Weights of a small transformer language model.
Size: 9 layers, MLP 2816 GELU, vocabulary 20632, 68.2M parameters.
Training: a variant of Muon for these matrices, 1272M tokens, 9705 steps.
MLP neurons of a small language model. Each row is named by its layer, matrix (down: output weights) and neuron, and shows model dimensions 144-271. Each number is 500 + 50 x the weight over its row's rms, rounded and kept within 0 to 999. Numbers have three digits each.
After each neuron's rows, "fires before" lists the tokens most often just after its 100 highest values on Wikipedia text that the model never trained on. A number after a token or word is its count.

L5.down1215:459542433456453465400405529531441567570459485554556495433560497509511475568470494431493491503515430495549541435462532444493482503541595545529514415474535543534561507400535485523532545493498569540570554442485590499559428507420508555515459506557411468521467462566481547469465472661538547416466579577528464538493538466533450526472507582455530587522545526422535546373384497585557458557501
fires before: "1" 22, "9" 21, "0" 15, "8" 10, " the" 4, "7" 4

L5.down2216:450577441427491478472483428501587569500542527524510493438470443509395476437489530547516562461502442585506529507485448488568469574484605475516462439597454373454502493497529455492483586503453552557585508553489496435473519516542498480451494496526528514478447517398495462547441599414493488520500443500464585407488561527523447489478547486475400529502572435557566521542438614673498520482429
fires before: "2" 57, "Lab" 12, "3" 11

L5.down28:523551443486450432411515482521410487486431540506600474478507587526363596467557397493523458463503537536570540532519471494569575423531490513511450485512568512438491542528549554573463484479437565467539470539452540442467561508467452432552526420577564474450512492389506473481580512445462478539505534456521476559593447557505349493467479453497496431508506461461474520456503570487518567557524
fires before: "1" 73, "2" 10, "4" 4

L5.down720:535589539462514411484447501606489451505532537354455510489552513567486481568499571459511412457570545541539418551527497582488420521494451470488483563427573592495524502432424532424462474475481519507496465555536421524464504504492441484553507517465435567460508469553504538503499489482498328594559491512468526463398412516499452472547523544564482485416535525551431477497507445509505451534482
fires before: "0" 46, "1" 9, "8" 8, "2" 7, "6" 7

L5.down721:538631446558469548405449478529571434526459568543527578596508380522503511628514448548489495608507546520462500504428471517527538474484422572475602547547468501488538408543556558474561491438380567555416515532490561410465503467537474501420547469478511475502555419498566552544509498428413530484568446519508485436507483523483591530519544504471515566541458573541498519512493516514560419590476
fires before: " " 34, "," 26, " |" 8, " of" 5

L5.down656:504453490446491486513513573513479585527487467494455509501445521559448558545556484465413432529546532484528459562429505574584416450464469489509569497519463545474434465470564553486597436547523448556567493573504469518489551488443453414550501543470535541534435504495462470510475510470471514488590471552423520397466568552512455486525443625499474431501493346524498522499407558471542514434510
fires before: "1" 40, "2" 20

L5.down826:568533541534520457513530601551535387477438556488444534442491561482468382547428452426456554518612417420498537527471486458490502472534500509466510472466506520551488499469428552495587598451504461494505500565531481523461464476489473534443510424501590492483521488480570552412557522427467444529468521424494515549457479633438600420485557504479408547530355490498518505487546486456486524535455
fires before: "," 18, "." 16, " and" 10, " in" 6, " of" 5

L5.down2451:411452608521431449450451553521477511550561476481503530533526592440494427417507488405453482548497507521580471503576481580365455491551462487584439457424459522494508440547601469476431519476477464483481438531511446471514532483467363390475482553474430474561492575534443529379431521498563469497522486476432541413545507566444511473520539458528526508485588509541452575514558627493572576483528
fires before: "1" 24, "2" 23, "0" 21, "4" 11, "5" 5, "3" 5

L5.down760:456506566498540494405388530521469567585522519503543509429466445568560534495477544585436460447537483493618503517485447516561518434488455594523524479494474458550499533570485494536586494445531499543490418548657493606534412502438521532475526514469507476515543541436552543538595543493548534539489447513430464491450447462489520582415539529422476518486514464557504551439419510471483472432475
fires before: "1" 18, "2" 17, "4" 10, "3" 9, " " 6, "5" 5

L5.down882:495478561521526622470561425454541502475551521481493437359497512467543565530417519545439519444520551512500530560449401533497517409580429622507505439439476474439605446471559446576497423450507506565474543503601422566595586501524461552579513609542543496578424560481486481477417455526534467479498464489507420550575605515385402495483502424556555523527467518554427414461485491444535527492554
fires before: "1" 27, "2" 26, "4" 11, "6" 10, "0" 8, "3" 8

L5.down2590:478535518544464515478574495457558438469506485502481445402427483509514516611511429500460544532555425531498581444470539481473553530546475562450429547550457495550429563593476460413491426452509552559440478518536514493487536500520460522488527533512508526519438519600508536516558486545449549484458506534442566417543557509426411570502466499459491598525539598535364520459403515516487417445490
fires before: "|" 76, "1" 4, "0" 4

L5.down2507:446512450519531525545484439540514515424508462439449462519496501485520483557415522412496495576549540475572502441455569440478463475547404453555473485569488510495517532410583512472497586501492572542459493510451490543433545539588467450581465510468521502506503495455483496491498550460449447462456527489516548606503501480493435552504508527499494528530449565382520547480529469491490539504462
fires before: "0" 27, "9" 19, "8" 7, "th" 5

L5.down2685:603541463482465458544379521449503526446459550391512535399483583491460549460401564506395449487618531433583603477534503512556451465487503431595510531513485509525478538583551522564475481551569537497465513586458487518486463499493477548477478449544533454569475484567416570536458506450519497507442545475448494539524450480541509502470474453518508467503522457605562548498410520551465492516430
fires before: "4" 24, "2" 19, "6" 14, "8" 8

L5.down1445:465493495470444539558515552438482515495443538517529504517433522514500588546435455539362470498398505421574536558541406552627455516487508443431442547506443562512488547552429482461436489578548449478489422481555496515455616531434572517433510503588501428486618545470489487502538584538544463461433440475499445550460486553546503538427440474468502511524474567495515418640395383505415501441505
fires before: "1" 41, "2" 16, "8" 13, "9" 9, "4" 6, "3" 6

L5.down316:411602609522484431503479550576559568508494452434514616553459555486520558505466495492408490585530520532505522397449522511530440605579467492552500470555558414477552451474482486398490613622401574502495524561519396595472536575509441416538536575568503542550481562465517522449464496563509488436420535438565546592431555417644465511496479472565504541570509523536403419524616467441527411605580
fires before: "|" 65, "\n" 9, " the" 6

L5.down2792:388457464447555430519492562633431540493506479472567519539535545489471443509469479483512479447437370583467527509528494506454485516551462476510554549418597443482472525529613554542506532585561521486462454555481522456537535423559549562563567571501480433600498539451505459498572555390464524502460558466479618534584499593497454381522493558460514479422483496548528392493439553473473503586478
fires before: "\n" 84, " " 7

L5.down2209:555550435430430551530493478529622530489602502515491510426632412522433591526503535572427467380421541544570423562507414538462522457535454540441554579461496481523520495575627474483459456531455484466435565472536524553503560532517606519485490467519577503416375468637501531495498438437463450574628487492506436504487522462468477471516506516438490501565543491495490495474519488471551477558441
fires before: " |" 55, " &" 4, "9" 4, "." 4

L5.down1859:505528573498508473513424395452617449453532484500452603638528566489500513592524563497483494483467552497511436513589405501470472527470523470469447460517526489632544484439498521542502528508536484513413525477643498527482483491494510456493482512454473547506470468461418501531506533449551528497547444482501430457470510531462483530479586494406509502510441507449542506572398594392499591524498
fires before: "1" 31, "2" 13, "0" 13, "3" 6, "9" 6, " " 5

L5.down2156:489501428451441516455509529496455550515600478394412413482479466458486512453618486508581457545400495449534529422540508497495486400519525564519418501440426539505475528615365478493489492471516484461486578424437508529521487526492489439627465485529460459584494434460441476476510478452500430443478543454508446541474538491454622451436511485521471565466416565482502505452578611451474489479480
fires before: "0" 46, "2" 31, "9" 5, "1" 4

L5.down2755:539430511517508448514480548503451526490535473515537549505487505464567500489462450510579436524529550504432491556489517503467499502528500421421489510555519514525508491445480501428550551441550594461499550492497548442562494421444513500468431474439539582607512476601546555541488541446453437456483400530445465507567441493579444483443498510534502436445504506544459455548354551467463590489538
fires before: " |" 59, ";" 5

L5.down1241:537531509534511474566531485529542428518561484582556431493549526524471504534497482495545403656512452527513405470467409452468462585569528455531576473476399524504538427502556544532542563476493389538512534530427433506484563507458471525531587441449566602499439531561542453381450562398469500483510529524511590472457553575436495472524490505535431538444539463464527522498539469522553494559501
fires before: " " 25, "0" 24, "4" 9, "," 6, "7" 5, "6" 5

L5.down1905:490457429475452386449477464511442467487498434470440391514510515508540513515497533546501537498636494517507531491550458566513557478486438549460630573509387568548494565503544526544548528470478573533583477491472599499525487435607526514600581530532537446514543560479546486514542481574563511499444497511514448519579564505537523535572448489493566552442490493508524577552510444385473470512519
fires before: " " 50, " of" 16, "," 5

L5.down1208:501591486549526515504581390496513563559477529510581576513506532561367463486532480518515526469521541450561440551515485528434519496435465432531569555493430442435539539445441526451555398454494521477516525443515541553475483498401454551477511414569446447381456470450514369434589449451418484499634370431485500511427509494509504478501483492617578466495500458455380461472476580486477502534558
fires before: "." 19, "," 14, " in" 8, " (" 6, " to" 5, " |" 5

L5.down1752:480428485540533582458552459478462550493566417488478532404459582557404445474606415561467527556493562454495485482566441483503450452445538545485464523421486512498485466525510512512505512462515492494484401500545495561503460445497557499461579491508523544603547457462463463405513583504517602406503497604521457452570452380492572543533464546504516520511440439492496490527474522401548592497541
fires before: "," 17, "1" 14, "3" 12, "0" 9, "5" 7

L5.down2202:439558459482403403423483535506560551605501598555550482451482518526420497465487499466425460433383480463510519406495522475556531515545502502506521526520417487435520534421545458605468430515468521528515536480478467527452457541580501466427473463520500536531510467564501487561543496404497463518537490559499504435450507444490505487559580433468486470546493495548548413502458540553440455527503
fires before: "0" 58, "2" 40

L5.down208:514470562548417448484438488456525594416535497499453497489491482475497500477458454438445450453580523444545470449508500478533554452395537365466557483432561477537520534512507577518449526489579484446545575553567476471467572547462603512445514495546534373517504486486481510458456472468575496519516457463493449518537512535504523419452533517588483448455514457597553523573483552520540539495454
fires before: " |" 45, " " 24, "\n" 11, " (" 5

L5.down2208:530580441492499591536452517542454516554531455419452492467412565414460462505498512454508542457507576467549436534605483512556503521533519473489563452571506516405536460443502507532533476496517477548543426547487497506483546476507455426475448523577484500566490419488437483449417476448528486479582459459423535488479496528484490574439417525491571484410566450499437503473527433549453481590427
fires before: "1" 42, "2" 29, "ologist" 6, "3" 5

L5.down2636:503504490409437553481441455415490617439527633460499487483544489512406558470475502483435552472390444519478487476515475523436522560551522553478414456507572469458459389493498576589434575489444481539385492428549440490473564353500511534505504525506542536465443479509428509436518405495476427506442542490557440550515517530558430411490569579409419530444542490464601473523538414502496444594539
fires before: "," 15, "." 14, " was" 12, "\n" 12, " is" 11

L5.down2813:486523522435504557530482515489469441495593429404596503581568555484531467477486468478517563477458435506448546533453435508455548629511532434466446546442515524458469553449580479542470523452577495491426494524550501468453428568442453505630519588493497510446412486590477472391488481554530435506473513507502469422503440465448534439474513583499528594570457420509466523487485471495500528549461
fires before: "0" 14, "1" 14, "5" 12, "3" 11, "8" 11, "6" 10

L5.down179:586545423461543572482464433452480470511525527588447438488471480461538529470516488482501552461542535506541439422447566521427460502497493435462517515514408547511538523518563528522451543500476492508496498554502434458526569527536480447374491465551519533515539538550507492533589499590493533541535360489575461536548521418497563536512465455478547608547509530530502443523589526546478570554560
fires before: "0" 66, "2" 13

L5.down1538:495624470505534506518490564552537519520425503465534580449563488528534527494557479509509511481480517503408505489557451568489475541579482529415462521477510536556526549505477466515474379508411582432473515378448423485476469554469544511423453503448422492518364414551541472530511510469503500534582438534504509517492468513474450368456505492499479447507485585425526553402442426480469510506525
fires before: "0" 49, "1" 16, "2" 14, "4" 10, "5" 4

L5.down2587:526434445532454530554467473452507517441475525428585573526507517551456554430555482413466435546463443570485527439416534540457473561468515456474399468485528503471457459516575432551457517500565491523417446521473555451452538538526465497514474462576517402455514520481451515530482382562450570536467462449469503535532578519434497581482474473474524583484568493401487434463528537469533468532490
fires before: "1" 50, "2" 13, " |" 10, "8" 4, " " 4

L5.down1775:536526407527493527532514537549605486448500453576480536512547514514505490431448445548439540515494586539483496421466517489517445455519499518474365461526466562541475520512467494491479569506535511446439568518496398417562504516486537462439490538505460434466556569500534472519484484531544471474560491420501526477386442441502508536494517509537544557583555525559493523613540469499523495412562
fires before: "2" 54, "1" 44

L5.down167:456454506427500422382552484476538515478488479390514549467476564588434545515561433636474519530578498523461610546437597474553490448438555417528502522513475509593442519499569465551524533507459482487453484565473492581427561476462467410413467463427535478614458499563560454431546455520524574517512495527550532451489494485477565443530489492491489459455539532503507474417472489429652466545530
fires before: "0" 68, "1" 5, " P" 4

L5.down422:425514488500612525443514459446476485549572509549584505526530561577400533459508508443544449514533469516495462487503533539503443457398479452533561564531514445478524552549501534615509623515485445475395414549444523513381427486541516464457515479463480428486512537489504500547446526511474518447508558430487552476509481409600435465499409430413537517568521410465546508367534509497540543496547
fires before: "9" 50, "0" 23, "1" 4

L5.down929:566495483474523508545521460481515558551428473397535537477452567536518433544489503527599491534614539585526517397437475494490527504549450495546424431454432561492420446490497476535480449535454566512600500477527543494475584499442488516567570490485485429552484525533412536495494457355486435450519449467541539502508517472612409564492574406559466523451519478498479548570485444523515447435541
fires before: " |" 27, "." 11, "9" 8, "3" 8, "7" 6, "5" 6

L5.down1779:529609409539556494537535449501519472537486574550525523465555463597446641544504526537486579574516494417585532455539577584467445483543579469506546517496459502353513568498523480564497511561520512477437498610532529454514434581451465502505417478509511487479548430453514494506514502497431538577443531588506457502489531425320479512548510431526504460439496597543464471504439394473549546545435
fires before: "2" 40, "3" 11, "1" 8, "0" 5, "." 5

L5.down2660:567468462496485540523483525462529431501469504509466422516584537438431542498453490448552494499466448421636450534438463484573425479457515567509479449511478459549537542482569530398488435529508497540498532437496488423509489452503534502526526482528506475491424568592422524420570451534405457484493465534517442529528521517543487504538518600413454464647542485533471510442578492520514538560511
fires before: " with" 37, " to" 23

L5.down410:515384391515416565530524479432446511516512507523451693431567553494447586424457550581496556496548501505569549479527527593403550597418502449468467477446568463490479402476479490496476414480447513440518459547498471495486478582473462503550543625582483494534506511499519575517512508502458527563420536444506463478496532494473562490465451530456516453433480457567599533498633565573535447523468
fires before: "0" 27, "2" 22, "1" 15, " the" 4, "3" 4, " as" 4

L5.down1531:558448486570422432502533521382501512539443444467497418582481511507612581519429422536503450492515420591575487437522421460502504471530503457468497502553466551493567432536485512472522595527567553567476556494474496497432444452503460461524565494398499505603512513529525410564464475452411543518558479597527580540535484560456559534560437558420415527485534435492523520539434502405413618424557
fires before: " |" 33, " (" 15, " " 13, "″" 6, " (°" 5, "." 5

L5.down99:484482458531556515460463490491428511463457457521592464501492537493501556560409556578553503456507592469500440513531482598525494495536449588465501550405534463451465415475540527507418549393534511483523420496437542493479452534552402431489444583473507422542514649500536404484469480404452522488550486446546546569634565528510481497450455564505436430511506452457514419534551518469487456553403
fires before: " " 73, "\n" 12

L5.down2421:430521577528539586455509529475503521516470538448451484477528506496428398509473485505475547474509533531445468528494490541536413524567516546549500490498556508572489563509600582588467558562570487518499518424415459480549549533489570531512522454590433392491458501496467452505500447482545432521478584438565395484492535515551467377475482505470427531494516500615538483509493542540449566522475
fires before: "-" 36, "\n" 29, "–" 10

L5.down860:480550620499489458519490520494514455531465529532441456535433630532408465511405520526489539523596484560559536471482490493372597572542525477497483523544555537524528487541529476495470533503519482484600408493521449477479571641476503440511474462549449510434468582400554507558450483479593504481465508467499474499445552505465561535491492580543437458515487453409424508392510562522550499520465
fires before: "5" 15, "2" 14, "1" 14, "4" 9, "0" 7

L5.down2735:482436589483537427546439430486552577564446542484448498540516598441488470540500466553448567462511562524569478504587538495425512578509501527471504460464584586476534559486453401558457526482494418447443452406581519464521452531566639479453423570508479535360435525452524426561454464550419522494456527460551466463561481528568458497544440499502609468451455501553459491483487499471556511472535
fires before: "9" 15, "2" 11, "5" 11, "3" 10, "0" 10, "4" 9

L5.down1728:506472479488471465515473480408542490531424443527456547500490528470470529389425464524551389533520542481478556439531508532445503550590591472487548551468546492589489427463575614459497543494537465462533493466495454413543386529503430509501567529491501618440537460506495469476527447587433572442481547437497445469476487402446453549538459491410529457493536474637487515503481521508565444531537
fires before: ":" 18, "\n" 17, "9" 16, "3" 11, "4" 7, "-" 7

L5.down1710:557628473489566429422521494398489608387508454488473548438481428437474608563518497543398493528430546456540497526467392552532556568421551519521462503573460539561437493409378441509492495495422470478518531527501490498514513493478462465520454476460484509555500470509436554534474436498554520523532434577460523496427473528450539512527540492477582557500471466491494477502467476497549469411424
fires before: "2" 34, "1" 19, "0" 8, " " 4

L5.down46:496471481568493488591481544506495499483514443490471458484497419416520508467468513475529473540512508502426444421514477506453501571549506557544404477512428531580506463383523428462538520450546495538526511508539510491569442468438554530530557521469504461571479505561425591541473466447437408423481457514598500512418590375558519464495433471490495464465516532571549458447526469562567492523448
fires before: "," 22, "6" 10, "9" 10, "3" 9, "5" 8, "8" 8

L5.down2470:476585543549407570408433555557502578517627544529502500510476491468443545529532457514401507441527468567487428505480552479516454517479433549452478533511483491523416491549487463496526527428434590460435490462477432614410520486611521422526486527524497549503502549601586502447529509494429445435490449435445568383412524550478498432499391532441532440507558492566510489557453581531612509488462
fires before: "0" 53, "2" 4, "," 4, "1" 4

L5.down416:446501539442483439523520531552568563597588450606573475441514493509438475463524531454448533542426508484585482549537491494526518545488459367512537464556492525529475484527456520562484429492532560521429495508490415480495517580457452533564455435519462406490522513450520538462483429531475454513511568476475459494459462435529471549407563500544459500517553559440643511470500427435509516423488
fires before: "1" 20, "2" 16, "3" 12, "4" 9, "8" 7

L5.down159:521547506545460485429422478452567471513441486521532571451526564433435570406524481437534418447560546415541546463501521426524464566530365484532448533446477510362484503504562460441498509581465469589462431498479505571513434447561483483531512563505566582582492523481485467438452476420469481509487508448534466551493547564535481418575406501503519519600447526569485460554543527490456579515507
fires before: "\n" 68, " " 16

L5.down1310:423510483539525508544421529476507479474516497529458496507468591422586499493572423461486493468531427558463477514481522541489476520492442396450550466522460481506556514605472583544563541566591369456555509471527638563426532531528504457457512613530498460433515453405495550543577397574396509431480501534463510522459423490477623570493471423494546511551530436534579529502550481466448479516511
fires before: "0" 99

L5.down2431:536472461459530516574421496577526527563447453470383527520532510531518452517622522468441601458506475351553509472519495522408578500534474548508428592465473494406475419475436549537525456504549513477486565492600551557424529557544439518443460408430565474568430489471603464562437395525579553522484495453468631528518591463498487422468570455503556519516542531476483519516515496555442565530359
fires before: "2" 29, "1" 20, "4" 18, "3" 10, "6" 6

L5.down2523:402573433427607483559535474539545517585492497447555480442463519482580524511464444544490516539531644550473561424516440542468456550467500514477499462466534492524563513457502492561467516561404503500456560593568489555570522471589430426521473514455548539509535454545520450493478425429472496646477469505500567468414562543482463468440507482532540511492502574517457533479516530451434460423626
fires before: "1" 22, "2" 21, "6" 8, "4" 6, "7" 5, "5" 5

L5.down2090:515537449497467557533512523466462547440553486560482521492426476447495535550440463454495505468523537471456492521524444449449410460416509564536487513463477556434495475572484478534497425504548506445487576536419545540487476442496531437594506553470596439513524475499515438447465401416514496546524485437445494525507531463483562481585527519473496479483452531510541495480518421548542442508398
fires before: "2" 30, "1" 15, "0" 12, "9" 8, "6" 5, "4" 4

L5.down262:450475533568526588423559482478499466515462508525616571415501492527583518437490490511594481518409511461410460438451439564479559514458556579510499397399540569578492485573436452472480502497552518510433504535480483572462530530477456436529537557465475569427617529549478487521628484499490470522518519503546425434494467561592611639507537484561504420455417488472441481491471568489413536390488
fires before: "1" 41, "9" 23, "2" 13, "s" 9

L5.down1857:448533463417489577439488404523482477550536511497500525505517567537526578519434474544424471506434496389506480385517498581552560575487504471547497568452469468491433473528485575474419547507512431490480534546480491501515497552551449424501490439577500570522492546521579546468548449492445553515512530504598512550594500584559476627481374551435396514511500522520520462500470517564490607517451
fires before: "\n" 47, " of" 12, "1" 8, " |" 8, "." 7

L5.down1843:512488478523464460556515472552534585520532414490420418428527469397429467470576466529498482520527586519465396401421453463541557477497488486513503473454515528441537564414497488429485355487520567585470535535523432461567484499483507469383510453472430447442490564596494472536546509516412548517485391471454407563407501409517461575540487489495517443556554563529487504543498504380535478411504
fires before: "1" 33, "2" 32, "0" 13, "9" 6

L5.down2238:530435412564548545424448584476450495506480485506503595563511408499501496534490548504493425498472473424522498497463521489480478548465515462456521340416477494571494415453476483523465489489509480439528603552520474548470555430482467468460392460577434518536536511509481465459508521487406490434484489482565515472497543440494571445555585497551510535542507515539545465483531499413495457530516
fires before: "0" 22, "1" 13, "3" 11, "2" 9, "8" 7

L5.down2248:453515425588486484458623450499540601390540492409471496548504439485506522532530438406533533499501519503558436463482521495468470494535548435520641452458494456504480559499469482423511501421551544489482510598518494466398447597451501498546504521479547527448497442522500479513500474492502503569562456436416554565464530537522467423511497534505455571503483561506490459569543502448451447550512
fires before: "1" 49, "0" 15, "5" 13, "6" 5, "8" 4

L5.down2544:556495557468527590509399532534493515460486492432544493459588465505524509384554426557435499560595537497523452390475547629506455505589535519463475511523481524460462511494578546498527426516450572627533465516473590585484551571593506564515518457572554522478460465473522511473426473499399579566436470538424487534516488367596459479505417460462505622554540492468508597543563434562477558491458
fires before: " " 32, " the" 21, "1" 4

L5.down794:475531512454527475454507500483487600450555511477434519492450538466433487471506479510486501453422480449572431531538485476557533418529437495591440461397495482455493466519519564459508555516611396553519474490449454599541487499546502434540424528403532530470484487471500514588523520411441453468450483473432501520507474455478537448527576504488483510532378542534524465518471526517486551506509
fires before: "2" 28, "1" 15, "3" 10, "0" 5

L5.down937:534443491464553464464532471557509515452485401470478455461459463478454522450617519470478437587485524552516427470459504519480489464537645504511471485534519516589478533487459552524479454500545541498551588550497515454486532412491499505516497473502532508461568531522543414458560509483446365457439430521432473417464487463438475483465392560474480467634566455564364441424436445453489444434539
fires before: "0" 51

L5.down1458:555559493517556412458461578516578496556503386438548385473520475521385608509420556471481531470512446501620493494553601475455595539560471422523461509483498479446434535513494457505563449530485480554428539481440506526436431536532595451498452467382450504444564369547507495545537525508387482539539499453620458471482475526424435492448424501451458556518517473571509489551488462582472450478528
fires before: "1" 31, "2" 18, "3" 14, "0" 14, "5" 4

L5.down1257:475479423468445543415503417487460554437541463511479450506444507579495516419518552539508517474530542638561536423492519468499418507434519424490568577558448498516488549507598520479556527452694561445521468514502492517507462465544513408497545414534459560494498549571451607374612458483551525453511510486426544440436495575505491434468477469489573527502518554515484452439528524466524512477540
fires before: " " 31, "," 21, "0" 4, "1" 4

L5.down1714:496470501574515473382469512552521545427425520528448490531544521436470514530455546440486534469524511436500615568620507490421468580493571504423492412476466561475470612450407564527404526518546522433526548380520424530555393486469422444539554504515485472539391424494487479507461418516498378428485511444538505496580448490482507435548511498444548488472503510581604517455460488493450552493553
fires before: "1" 40, "0" 19, "2" 18, "4" 5

L5.down433:513574582527460537510439531493486519495450443397542492471541502469463466508463468440528626546593505445473476465521485465476479546506422427479513580473485438491461438515524468561464519579487416528460502535485521455452540571575374529576557510536436587439396485489494623394512514443474526534528466509544579467583514483486503526549486525587492404461462583475453423427543509457530499482422
fires before: "0" 58, "1" 9, "2" 7, " |" 4

L5.down59:520536515563618536486531561474487494553532559545497532544467508376547405510448520474564509466486429434447554539553422471484525462487468407439549439519487537546456503596592475413586539499500608550611486543459512508467422478515479487443481515512551546530460502536512537520450485429463457545433475433431538445474551515490571481521596465495493542552468479479508420546519530449527430402553
fires before: " of" 28, "," 15, "." 6, " was" 5, " is" 4

L5.down2698:467476468521508459454439490531480548510413535465545523537472414482524518615441582426493502504545495449453475525480448482517488495556513454431504514507509477486562536388522531526458503493545507498516423456465478565564485486544533454587551535525513497559537526564467514589557463524489487511542554569549497472407490529528589547474422495447506524497391451420609463515470482472494467488420
fires before: "9" 55, "0" 9, "8" 4

L5.down1049:501433439543474502545532620516491518515549455438349480597549593541532483485512568566540408426437466445628490584500514482521436424476511589559468597488434537543519537466435550445446498454561521506509412461403510499567540513547436537522520540476524514542535579528595383429472477470506474499575481462477556417553560468579515489505499485569534501529482464518522534466465493525478554396514
fires before: " by" 27, " on" 14, " of" 8, " in" 5, " to" 5, "." 5

L5.down1316:484407457474505453451516481369510420618504552460460591441497484464520572426532480408469514518466508480472502520455498501554488516559467555560531575490469436445539483460425489575461513507534413542523484499597535406569509494473433470429403495560454508516597431535446478514495509417602470570356573512465630514491544475471502420535477494471473420461452437497509476507507569530444465475583
fires before: "1" 17, "0" 16, "8" 9, "6" 8, "ont" 5

L5.down2764:491475512473487473473539466454533596598445409416569423580443484513542519535415469542514503451478503496493484559446512442503508468571395548570597464505449449502460428347493401515541460508517485545544407474544457506497493440558435540516491515539510491555492550526491446496431510486557480457522468496551497484565510519459475472579542429591503533513519445507459428499525566517527456397545
fires before: " in" 19, " as" 15, " of" 13, " from" 7, " on" 6, " to" 5

L5.down724:489559506478543493531419448479503486520500457474491460430491478458536501489400450523490525520467535558388561494477516462457511524426496533547463548480451452408555431381555452573572493456593449504567496512502559438469480454549430471454571611438527517473581501564538478524507496551495505425477443456588533583591470507528499466414442487596481492476452442535504370426564539463523481540508
fires before: "\n" 85, " " 11

L5.down1213:497444484530544486480511532506596438418469478447457418436500470442574604515470514502526449499570491446438371526546458526588505526497486444433536481550402526434545568650579539548503497551489524484558560531456499443553516434517461430482548485549516576506391479557537544500496520592435490431458425545604539475477564473449553511575553556419517518444494428528573537522479594490548498586511
fires before: " |" 48, " " 24, "0" 6, ":" 5

L5.down738:453479468580516362465500562530523412559475445575463456490560576417422552453522506558506446483396457459464472545479522445621517510421542456484435469473459516425435484491487444567498490506442533508498454457621450509582400520506578494432468399447459517555563444450514364535465555567484467464466537521458520537432425380534510487512493529531487592506578442521513514506482515413581541456532
fires before: "3" 37, "2" 24, "4" 14, "1" 10

L5.down611:499472416546473457522469510507556458432438473511422469525582511499516556403499544452508583517521523533462400515486535584566566496567435533501445444545536509390520479470506501537527450459475470521465538512529423388500538514509463462527545479476520537506500465588419436525548466496536500556430492555410467587407483510439476606487425449466523501585544418502533518529589492499497520464434
fires before: " to" 68, " time" 4

L5.down629:556509488522480479465588517558557512599428427501569437582610555503451512477519486550525463429583461493529511479451474482467563480448517492451492401450549560449398539513451416516373558502518567466487528435490430478577483482451536443512473463599502444540548524519565493547493548508419396485440411536458509420442475464465540565551583499493483636493519522499510398462471553506502509467616
fires before: " |" 72, "4" 5, "1" 5, "2" 4

L5.down514:491555518565401503522614503538496465530571524637472476554492528445548436521463463505636464519421442526590464499460417502484522511514548445552466532475494517457491484512509428513538577566568446533426490438525494434540466478448461484478568546477487506523503439575427493499529530539444484473481547548482453421519515505465502525465453538444519479527534507557370557517455516436554488557500
fires before: "1" 52, "2" 29, "0" 5, "7" 4

L5.down1840:502424534539412469488472409448546489483444623503546474492511481469467530589470475541557585481534585485531470543447509540494533493546460454520517477478464558488460514499506535485426493521450444396554425571456486530464485501544527463544491618551425448450374477446559498503466454463435516497579414452430550589498508513468490472508492543405439492443487464490470470422525498501426454525460
fires before: " to" 14, "9" 14, "3" 10, "7" 7, "s" 5

L5.down1730:496435500485529562428463432499508509431458526521461502501487506499444545462486495488454426576423567503516490517529496536470482475464446451520542535474514499505525480539504576474449557505561513434467522632527530480500481471496443432552496622522457528615390566486474513501511535471454557460414449465574527484496607517561550501493487572422531439519532558550535459529499553476416470425452
fires before: " |" 48, " " 11, "s" 5, " the" 4

L5.down2414:514513520452424588566580503507520497500547457501499536488557477463407471499507466425519515515474487537520531535439513389515565539553508475542516505448490460430456572549491525592426397605483607552417440419483471500476522513492518506536537425448563459519465535538418535467508472502458454530495582451429532511612545554496415426423421501501494485547490417552475471532492525535423490537422
fires before: "4" 32, "5" 20, "6" 20, "2" 8, "3" 8